python train.py --d_model=192 --n_head=3 --init_std_up=0.0542 --lr=0.0098 --decay_fraction=1.0 --doc_mask=true --dataset="wikipedia_en"
MLP neurons of a small language model. Each row is named by its layer, matrix (up: input weights) and neuron, and shows model dimensions 32-159. Each number is 500 + 40 x the weight over its row's rms, rounded and kept within 0 to 999. Numbers have three digits each.
After each neuron's rows, "fires on" lists the tokens most often at its 100 highest values on Wikipedia text that the model never trained on.

L7.up351:512471504469514531533465593483447501381495484572508527458427425521565484522481502478513488547512508466492516537492382502497512534473555525506525451495541541477533536484413476483501468485456523507528516439527476527479498557498460460499502464477471564538498525505500489542543484464467435529471503484496458555549489482505525397533493497469515522507491525500494513515497421439517467455489
fires on: "le", "ro", "l", "re", "o", "ft"

L10.up30:542516473463454490465470562459492482468542541525511550426557487476544539493508471503551539470447549466485524457551500530518520488539531486493488504417558495448503514521497555489478492495536575474554538505450494517430464457527479535513493501576423577488532521488441585516528466579456467499519542496523466483437495497476471481515602511481525493541595482542487584479517479530473468513582
fires on: "f", "h", "if", " ch", "or"

L10.up535:474519463499467429514421552509547527466513520598469511488493455544452521497522507592525589477495516490498506466468428471509481534522459472567521520478590461425464511529556530506559508538536548500547475559544533490424521452481467494430432493525456573499530493465426507498491519590479517472461494423507501551452458493553527424486531460509493489512531525539535476534467419449518495518438
fires on: " ch", " o"

L10.up568:415470469523458555497475500504490470451507575517502487512428495512502478574585492580491520534432464490483460494556479542477471456517502564469570477490510552458489464561506496486564494493588505431468506489426527491519445479480539525515612460512499448512504472519434480535545492463525454492538539500537488495422482540523488523466454487529471498445575590548535536536524529497469541529545
fires on: " |", "al", " the", "am", "s", " pl"

L10.up428:514486537458504459524574487583525462429454408517535507500506462531552530474500487490428522529490457537495479548480525538513566482525604526432513488509489513582615445550538514514487479458452503486550505498447475518453531493462410471460449535549564581504440502431523544506566424493538412531534500502488519489472570555444514505488567516523461510527481563530526449519507463479515556500505
fires on: ",", " as", "ing", "e", ":", " was"

L7.up293:507430569482579447558478487525527495492497475569489511432538534434449531413513479502539523491555462486541513510507532493520474518492409531443493494491556605507536491492512532493481496507567498527530495507489452479462563483556522440530446525491523480503545561513559506520455490544505476454545540510568472525494505480508445451496524475541503556506469425476446553531481528460437446495448
fires on: " of", "ing", ",", " to"

L7.up178:487465490462482537538462499551529521392513501534479517432515494534523510505464513479505510470477526518496469535480471460495441497471456506491551454532501535526458534497458538523512530522498477440501453450444569483485480474520536459511565544521594538586509453482557454516427493513487457562592479513535432497440465481556453495496452512534516438557463480562510602438537498481523505534554
fires on: ",", " and", "u", "m", " in"

L6.up392:525495507507444457601538513499475566503432489455464450484523526494484563427569521491511562532488482479411526479518482500546534507490521505470545498524461506579463433432573460455557480522445489550494463475461553565426529469544459485541516456504484516519498554549498440450572446570476539478617543521492518566530482494430533573489522537491515505487519477470518479520538479483549502512535
fires on: "it", "av", "r", "w", "m", "et"

L9.up94:483537448488542542497526566504508432502495542511447448535508507503451525537509430442519506471481515505524465448496422504481519557481521466472516597500553476460445560499463517552538495539541523463521445418321536554521555401470469479505473518477422552461516521521453538526532545552490487512478468499458491511515476479515472516442506462470567490520559494527501573539520448448478467516461
fires on: " o", "t", "l", "le", " comm", " rel"

L5.up94:602486511513529463486565465479541495423460463462516508474386468470572526530518526501530526548529515525487477506528560572465538440503464555492479501481505511502479466503510540534478464546447438516472557503535472536553489531492645443500525533447520498452508525555472483506466526486533476486536513513462462469494466462535534387498521483482498518486566569557602498517450506491453450496460
fires on: "st", "t", "f", "m", "d"

L5.up96:497467440616511476467436514457530516540455499502606582536526470498521565572562458461523470455498497501468520501470522547513485513543389501463487458518508435551488502507471496559494502516514560497505503428505467540522517512539535516455494484488472513501515469506526454499466465504397473512475517486445518573507523511516482451512559483572486505441549510493456559581492534535445493555504
fires on: "ar", "est", "ern", ":", "und"

L10.up269:529470498507513495513514514442515474497525460531478504502537558497541463488526468487501538533441559517463510488447474483547456517455462576457476481533525454434446504498528442536502466465576495531508459451468498512455489431499458480476481508499496552497542463549447472396485528523481442518591500552490519588509503580461476557480551425529559542493481582470524472461491540478522489391535
fires on: "in", " the", " h", "v", " k"

L7.up552:477517552491516443454561486483550395465523494574472411486537449456534503476539450583493483461499454523548499450495545486612462563485506553513507489518469510519537435498545446454563416473508478471504523550462531492533484533563522453553516559429475526528557523448527471601477522511446558499534499542493414497517481555515447464527471484497516564488458506522496492577549549491501496505428
fires on: " and", ",", " or", " of"

L2.up132:436449495463468546491476513534474567497506514463521444468471496583488519536503498429494536540437520507540406445406473476484509511558546577480555445506528514496558471500522530428533527519453505561408490468508428508497539494450436435523503504490432444505471497465510518548496524511463519469490472540495529509562481521556495548436523499551477480451521437507453505447618547483487542455499
fires on: "m", "p", "b", "f", "v", "orn"

L10.up655:477462496515500528555446515418515579521516510529438489535528494544492517468536476479552554545434515551516539509507511515499467517546506505482523493473511475478514450599516438435541506483512518553521496477489523530494506474456397489507450528480483530537484458450485462426543464532536530586378496456476451497493582485537501462505503527507517435557484504575523513542537434528493537504502
fires on: " (", " pro", " ", " o", " Pro"

L2.up608:505512508477482497517585474521431465487472502478505490498456550517504497513484542579493518478522409488520536426527566489556601470492501588547531464495501440510574498479497495501505506566443554507607481450519510517509464543429480604453558458490471496468483465499510493517460539532525469509519479456474472493493485424474491551454505466522519464509504510493485510507506447483538499548447
fires on: ".", ").", ");", ";"

L9.up26:487460459483503498493506460494557555454591456456449499516491561489514482486489532548533465474484489476507540540494527509541479423491528478483558529500450525511480527554494545509513467542492406493606456531515562473514548477530441536451519507502569520520545455520510466516551448558447519496505468469506523467526509501551510405570441507465546502518452506549536645464546501471526544503546
fires on: " in", ",", " of", "ot", "y"

L5.up352:536477565486540506479549532525539585518500393502535478489417460500501585556537501514530450543461418483533505502569490515516456573591419451528517555479471546488496477580514494489436442494453495563526478411553516515481477523410554495509468494500503472461552479504522513538451517505433470463547470428462403427516469447512473504530525500496462472544540463542573591497464536479487532565468
fires on: "f", "ank", "st", "ip", "est"

L7.up758:560472471567500515518540414537495540498494507502524536455521519524488547560503474473523466535550581520481522520475499525562489454483477605467494514521520462487550458441485506568460521435486396451541479480439529552482541463492533546500447504468562469568537428457489519435520526577442511515453547455483444509520453502470512434481527429534517553513509466549449515472538467525496562476486
fires on: " and", ":", "-", " or"

L5.up46:454483408535485495568410485435522465484488447583539531469474561534501521436560519536449523429469478518577492439488530453467519492482459498551542535527506429473538459450467530519540562469513492555458525516538468486466567586499469498511430478492459461481525546481540454537480502545438471545458465429544458536494526551567470536424458492505559502471432516512508564510421473450452409473426
fires on: "in", "rom", "R", "ar", "er", "v"

L6.up247:510427474471506438504480510428459565460573532512517437449525581565485535459453567472526499542500469475530549541487425485501483494486527506560491438453547541583436520470481479544542482495449511493509511558558543486460472511565497435487571502444466414551432490496562504471561522499502495517516491503504502541542500463444521442490536512489569497476449531558422532463524421542528430496508
fires on: "er", "le", "re", "amp", "r", "al"

L5.up58:479490484483551489540586513483535474617502522535562469486469474491454500459484469537486470484504609523564500510545515542519461469517532492541504519496382472419566421511512529559442521483496504496502503567520522530545465580589497500484509519562497477541524571427519458459496517490536495452516489482482515506497556519558500526492496496487476484500541443515540513512465504552491517488528
fires on: "ast", "old", "F", "or", "ld", "k"

L6.up667:454465392519518479474497532459577531510472455494428574515454457460549573495515478492509493446479534509479484516560553545543533456521451479447530514545568517553534476486460486528511477591488540438514440533435531441445470552515478511516551450427506496454538537468519522391465548538539484442525526555427527463472522492467529535464520516559468526490521474542550490506481533471539494516503
fires on: "d", "it", "ass", "id"

L9.up521:575527508492458518497506449490476539482463454508488500480479507530483421553475445485474441546551411536528523534566558514553538472513448493444523455518462526525585417451518536530490520491441463488541485483469526561483494444434474451471470492518502498488483494450517551521513532498479495561540536479485489411436507517497437479491420445601541492485536498527505512544501435475524409432478
fires on: ";", ");", ":"

L6.up633:535510552549514558553472495396474501515571502477519523561525487538527566471509530449533526500417451491491549497531506523529543486478541558484495591545503540536451490431531516544483485530522458524544498562414554472470543446431473498568458578516485539499545515513479411497535472528510500491532512581530484545586490511545487524527529486513485524519483464518483454513504490549577540514474
fires on: " l", "r", "at", "av", "c"

L6.up730:511479445484489503476534465511515444533552453519461551522457446473455559542496545423504454550534493611529512529457467502495530509466471551536502450503582569461454495575479459455507591493507560464522523537475501520542423436475458495504528482489417541446536460523541467479520489486455464486507532491494584462494503538469469420482469516492470536525462576524500418471480486509446582593501
fires on: "al", "em", "enc", "an", "n"

L10.up15:470485548531453451470485544487561498566476487491533474534559448542515496471447577454529529470538567509486471560546523466488511432562517506480417548542480536549483456470499444445502490508488522500503527501490506566520537501453426494555485487498446519541575590512419590561551494466512532418455504432502505499513494493522519519531482555472468534478465389514551409478506435471516407538484
fires on: "or", "ild", "ist", "ter", " med"

L6.up386:412509423508517463542555503498579516503489468496541484512511541518478445524532500514410542553494470527462475505536520526477526387466483513504501493499496541473497456437466509558499454444506471516554548473501398532501556535539492435564515507522439467488543494532495453562520504544505552493517534456510511466583528447546472498463423470519448465505468511478571435514502476505419498444497
fires on: "in", "o", "u", "ar", "iv", "v"

L7.up85:423447488467461459514539475449458514501562458467503423492530465483488480460456456482457468497510459504487468569507528471470540506539558512519547519452450495515519526497566534545571581556541476456583457446552512467465492497532463486480499550431529565543515480474490484544535526539446555549508532455552423498522450474526519497570436511473528514533512553482585495537558530474507525515549
fires on: " of", " with", ",", " to", "ft"

L7.up281:503495511474529488561543489436525518523456527516583487514521497515529537498484441520521526477475521470477454474486595497549557541513461501493512514497479502462518520480442525559469465549474522489465422440493528515515513493461459548495538533539497485511493522507478608520406482565425492521534534486420489483424425488515455504614518537420494512493554459489477524470581503484475553508481
fires on: "f", "t", "w", " t", "it", "if"

L9.up485:419491383480497517526523530475466479460475444529496496466531461500540474533549552514409553463464481491562468551515539503468551411424425481596482500506538432446509499435487506540553470487557493440461506498487485520490517507508474492501505500527493496476518550490543477487506514450521429451473553507476462551470492530494506533506488484527497403477463443467486525464511564427523475461479
fires on: "ar", " re", "v", "ro", " in"

L2.up235:561531498502445466536610476522501482419519476508472442417500486496539498506474550440484494497521505545467459528532488454564528521484522507498482484467604511486482407535473523536468521562423545494569567495540414548509574474419498435445478451501501435497479498515463491459540491509486462477519499436438478498516486523491464459514530495457478562436479472413542544511455456493449498442463
fires on: "g", "t", "ip", "ro", "ular", "d"

L6.up632:527495551554535511542473571459554478476509526497546472541465444503493510497533491511451501493467470545534523532538505494464513545532572491563453472502517543484423395519534548520468527453387485503449474516511439474430463490531517500475434460462555518516495428475499515450567508406587522437547415494459470437509456469486496492489475497540578456492534440489469516552488540629424501536496
fires on: "ul", " m", "or", "ell", " in"

L6.up597:454523505514545444470436518454494520493438512558459514506504479533493589494447489431534547520527550509513490529565457545504509580526535535410514448524483495521562509402386524500510489522547515462567465487513463488506499489435481539474502531412534539448467406470555545460465559570502484523532481514499498526507496521524498434476534515544452490501463493492508523487449458547498452492477
fires on: "it", "ine", "id", "re", "t", "erv"

L10.up121:477430497547486467504456537472539516527525451515499574544539481521501468558567491529558475486547466442487460440538514471499492506564462577549534422494533469428550506511509539518548477557460564484544508509469493470492501521547477535447460579551467542473481451484442528450479560472521522500504532438458515385577444437518501479535508480533509514518458558537518504550501562491557479532507
fires on: " ", " ac", " rec", " ch", "f", "o"

L10.up757:543563500472418547492484543558404543491453574507479444492463426527487402553547498499485514527533512444481526520497484533525534472495463506509503550537487454428525455506512485560511544467435463386542495441473447534490470518457443456529515551516512500462510534460576489510488546445533549580524485532511460467477536557454500541501514474472543500455507468410516473458460510496434474476557
fires on: " the", " The", " |", ":", " at"

L6.up284:493445527451534560554508469483466481509467565499482529501499513562522490477498422497493553480505495480469522461451517490515489598594471570503517451446500510433513497428570526478544570439515563475504541419477467488531569514460564499475535500478427430425499436554442486531487486533462441496510437507558536541526551437486460535470514512512524535465490466490448538533478477552507511525516
fires on: "A", "b", "I", " comm", "m", "ign"

L7.up470:534518465565547510450514500479445512509560537439492487585455447480501516519503500572466536531442526493420501598516523480533548509524465539461491460411492451502499515514531540519551436547488418539494480524500457518521521490433506483544530482515566483440531510489501435513469526475464464594554499454554479455521566493489517427492560437374525473459492514490562418490552536488480569457426
fires on: "f", " a", "if", " –", "d"